MLP neurons of a small language model. Each row is named by its layer, matrix (up: input weights) and neuron, and shows model dimensions 32-127. Each number is 500 + 40 x the weight over its row's rms, rounded and kept within 0 to 999. Numbers have three digits each.
A block is one neuron, or neurons of one layer that tend to fire together. Before each block is what it responds to, as a language model described it from the Wikipedia text at the highest values.

Responds to: Pre-noun modifier endings. Final pieces of adjectives or modifiers sitting just before their head noun, mostly in chemistry, anatomy or physical description: lo|ne pairs, bul|ky substituents, abdom|inal cavity.
L11.up8:469461480456480489439480549446479474467487479508525500544427477539474483485520525530460557573515519507478491503532563387514460477515437500424440431556554491528513545512478539486494412425495535541503448457479559498523525505450459487455565553433522477493503517521477582470501534514513583515

Responds to: Of after nouns. Mainly "of" right after abstract or relational nouns (intersection of, illusion of, mixture of, use of); also word-final pieces completing words (compose-r, doxycycl-ine, argume-nt).
L2.up208:531466453495498526495468469530517507498443471543547492526489512526492618492507505502481519454482490525550530512498553391471536508491447452445428555530489481501522545487503424490473551444494484495554485514554518528521491501525431507456495576486454479420512507379453473468485518501488434466
L2.up262:512573465501506522500542487507497495520482488528470511510552478543494492431508522480453537465519414584583479492462569402498468496460539520471419543481466472522508536440481526480476437524482436499563493506453464492514462499532474481505540481551613496452496519438541529510521544496485493517
L2.up267:491500485458460489451552566492481485501512488526447536498462469568519507519448473441536544484486471478567556489547499493507528455507482487472492508500469431572430504468461508509496476510436479531441482586489450541481457497492416507415514400552505481428466537468586534499564463431476429538
L2.up309:489549402534468504486506522500532470431459551549522438544403489494412473410442472462463464487501498487445539450475542487493455411458577490459480520532620529466520489520506528459442496501447491554499479497474461558524471489428425487567543460428565501474501550447494480564497515466476490452
L2.up332:577520500525486513491496499428472485423495490499505558546508468471544551493528495533424556493498487559494505438468557407480484481440548508430491475524519536588469514476535534478529476508449525492542470544528497581574518515476469533487489407503476489500481477443531545540568461529565499487
L2.up565:424437547512538563545522500440476524479506410485557513444488498477521527499479505571387468581533483432530450470465502398511472550438485515503398488553479556542512501452483539522481449542461507476487480530539499521485483451534492494564500500534522470526523535487502456494518522486521589513
L2.up688:492510530494535495486452502489521529546577422525573511404475548559542453536542533493435488466488511538455505483502472432543414509439541499485373559463544461508477467421536485491448473474474496607526516460481464495520505485502483538489560491477598512534532528484551434582550518562467476532
L2.up956:512499494466511539455535530524547530496568459500555555617480522518469498454497507532458462459602481552490503507513475483507446488483542525494451501382575466568450463437534516484528579488480495481580494474544490491494491548545512487482467519540524471483530511420510595435514534484472464479

Responds to: Word-completing subword pieces. Short word pieces that complete a word split across tokens, often the final letter or suffix, as in grow-n, read-y, snow-y, Rand-y, Griff-in, cock-p-it; also second equals sign in headings.
L3.up75:490466516538493422465471497536469515478506458484457466454501537530506545486430452493556532461413479556600522473480558441518577472559465419557488563493514499558474499493527543533372551495499491448523564507552441472475513456568499481485540522604545479532485483481513521545431500583493526562
L3.up116:559492524461528584502472505458546468467482516448558517527398549452494569503539467522465551474497489482550418420507536514465475536519504467562425532467561535456477574463492481511429532561570526502522496467525480380534496487465469494517507468501516537539507519429464513539483505489478433546
L3.up149:488507545497498560517565560486531461496520471529577569554431473532415554445522467541456505512494578518546518517466504469514575450540494487509387503501514461506525478460477476459446542497429482476495488579547484493501558517547417529588521495460486518487543515529476535591501457497461525482
L3.up435:529529507504441568545467491438548503490491564482538417485466471524450489457471505501454502522532487507556519574564503448476545469575492464550464514518497423515438563478477524493423464540487516493517479581520439461507545612486439573516514428556555512500514602452551538499482504442465536542
L3.up688:539495508505487532582540479500516498461570537494536423454562451448517483537466442440505522444476445515595541493445493423425430473511493529510449491463490483530546491458470467529385446520567516541502489468514488471433509482489534517557531497541513537553586547509493463548512561493503522526
L3.up729:484526485498514507432408589511523476490492526452488502477473498484458484451477472506479534489495500466490578480531475443461472484431509537501487529462525514497416499460549460494406496555534537550551438523542496571480482523464518433500479490466515514522499498506475469429568470507473441569
L3.up874:490532557520485431544536523542421526565561519513525435515536477506497462535527417470508502544412563547541497466450425428409478546480544469549522530535469510479495504434516495473484555524563435502416459555498532480538432551503537492547500544439568541493465530513528525445539537551504554516
L3.up992:528438449547513490484475531519512540530510548508518516514509455475517501472517532508381479522523502517529492535533491516458482549494536447511469449476528552588493473481548518488593517551519526492467532488477505521498457512568521466469524546450484508544495424404562523477481457497507574545

Responds to: Heading markup and compound hyphens. Closing = signs of wiki section headings (===Musicians===, ==Recognition==) and hyphens inside compounds or double surnames (law-enforcement, Sales-Nunes, play-off), plus some word-piece endings (ABBAesque, headlined).
L2.up12:521446435514452466524498474488504552523513473548509451497552468499434514579545432445414483543515483526501497496493486551484543493418568519486503474493511534541493450499624517475470490528542505475569489423563437563544504568484512512534506452509505478523498473556494438446484501479527569513
L2.up291:517498478499455545435545464567546539520411491453508469440501469422463414512462487458465510460498519498547451433509492525560558545417510436450517512488642502508491563550474489505471503455517460538513498518486478466509447496466477505486485556505581480450453469521512520518546543455547423537
L2.up474:549440469547588523512476533475471460526496526483493552486435520532471473467493509500458504533553502513495494499496533471519549552460500507436469536519491482486494520478508560542512485532523484515496532497534464466574504436519470547520517521580522487538480522356461472467593509483507477527
L2.up663:583548471518458586503505533462522565517456443508482502437483519465432513470543491449475530514513569508471487487506554472512578468490561418464472556442488467561471535536603494479441533528550511528461486516505449528501492531527441511608475442547578502481492519486520516522553454499555495527
L2.up774:480554509493508510450503482452449441499452490454544563515449489453498469434526478444438492449442430626474548532524506472442518506490531444515478484511557449506472501443547536477421571465525482589492540469460505452520522497453530446460556418513588496479476444480492514507490466485547480436
L2.up905:468561526471528507472487516513457448562402515434406538451540526478507523505496457487526574488484567531480506528512527526477550499505539433390558516514477479523557466489537441463435493494583496474491497520483456553480460467520495479472465478526533496479483470450543499533517473431497516502
L2.up914:551496528487453450429541469513497475469508479382474568438535522514487476514414461540527570413456478503499474506485453504491525533464491442418490534489542451461483497449531477536421502513534452473489512487490464499548479509524532603452434461517512515506471515477423503519471514526558427526
L2.up975:508467486487482513472487453439502512526520505436505441473420460467454501510446444479455606487563474500487501491450567478446487430457505409486452495526540498525466433505540530483477583561513486483529557534495496471473526507528500491570525497478604477516438502529506498566499478525565433524

Responds to: Section heading closers. The first closing equals sign after a wiki section heading title, as in ==Personal life==, ===Critical response===, == Cast ==.
L3.up35:491485532509521517448486498492541527599504479521487504483457510485565449519555432514488507488513492517540572495495477489516502530507429491415527469501493526519574560507515469527477479546522515472496475507486489604499454543439467444458528435492498515503415460462541520420579457496492522584
L3.up94:497566524526484515551561508454517486460478491445538489473504475445453556482521521584492451482537417547501489474447573480534501518513563476448493462513561487501453446475607493526392442533499454526539563496514504511532503453527461513499504489538450496549497465488449426410496415504497528482
L3.up96:517489547457475445517493485477519529490492512485531554477486476454557524546472481535481547513431486549550585447503506529436476513448482477524549472467455592495534575537444504489527536544530451409516486489537431497506418532534488483508479483521504503468457491541519479424496477457583541535
L3.up472:499516495569493486516519503486488479534447505438458515474469448509445472540477498518479514593519541500562491508583445478464545479512482439476485574509466460464489524487479422491432494469530497485499492537491517427572539553527543502532544459490603474415453504509527496464550456462487613460
L3.up696:473447538419524493491485497476593509532513551409455482406510538558477501532470523489423522570489500511491541532449483524486537471429450515485512489480440537521508567481514453478474505537544508487523603554540477557533497481561578512501525495461457528513456480520490469486470501466475523476
L3.up697:448527501539489453541535517511536506480437479463462521509490441579506529511502453515453520478553458567522531469519516506486520504500514455539512508479474534523456566486503582455455440521454440473487501524469482562511436509478553464476526547492528513484420473525542529558456504475510541519
L3.up701:516527534499522509411621463438523478441462559527511511494420441551516508530557555569458480444541509567456408572440450507535446499536424467500526595465525512563487521476508537405496477483472524494496465517495465444502513544443412522448573467545414518489504531424525543434546464511498576484
L3.up820:455557520471484543493503509516529404571501574417533502429547428481498494490561476484540516493466491488452487516496447485527489468466487481478472471451485500481572539482553464518441555548486459560513470474598522487512523489512401543539466569469618543545460541543492561462530510509496472501

Responds to: Heading equals, venue nouns. Closing = signs after Wikipedia section heading titles (==Career==); also venue nouns and word-completing pieces in narrative, e.g. nightclub, store, Club.
L11.up808:491494494475467480553469476501573551540444480432560504515554497505463526469530450544493505534544490527480465514526438510548589490493451479440458587485464490561491522489466487579448411493534504551508505510477455515497411479475501440520543610467541505464525504510553426467472446479526514606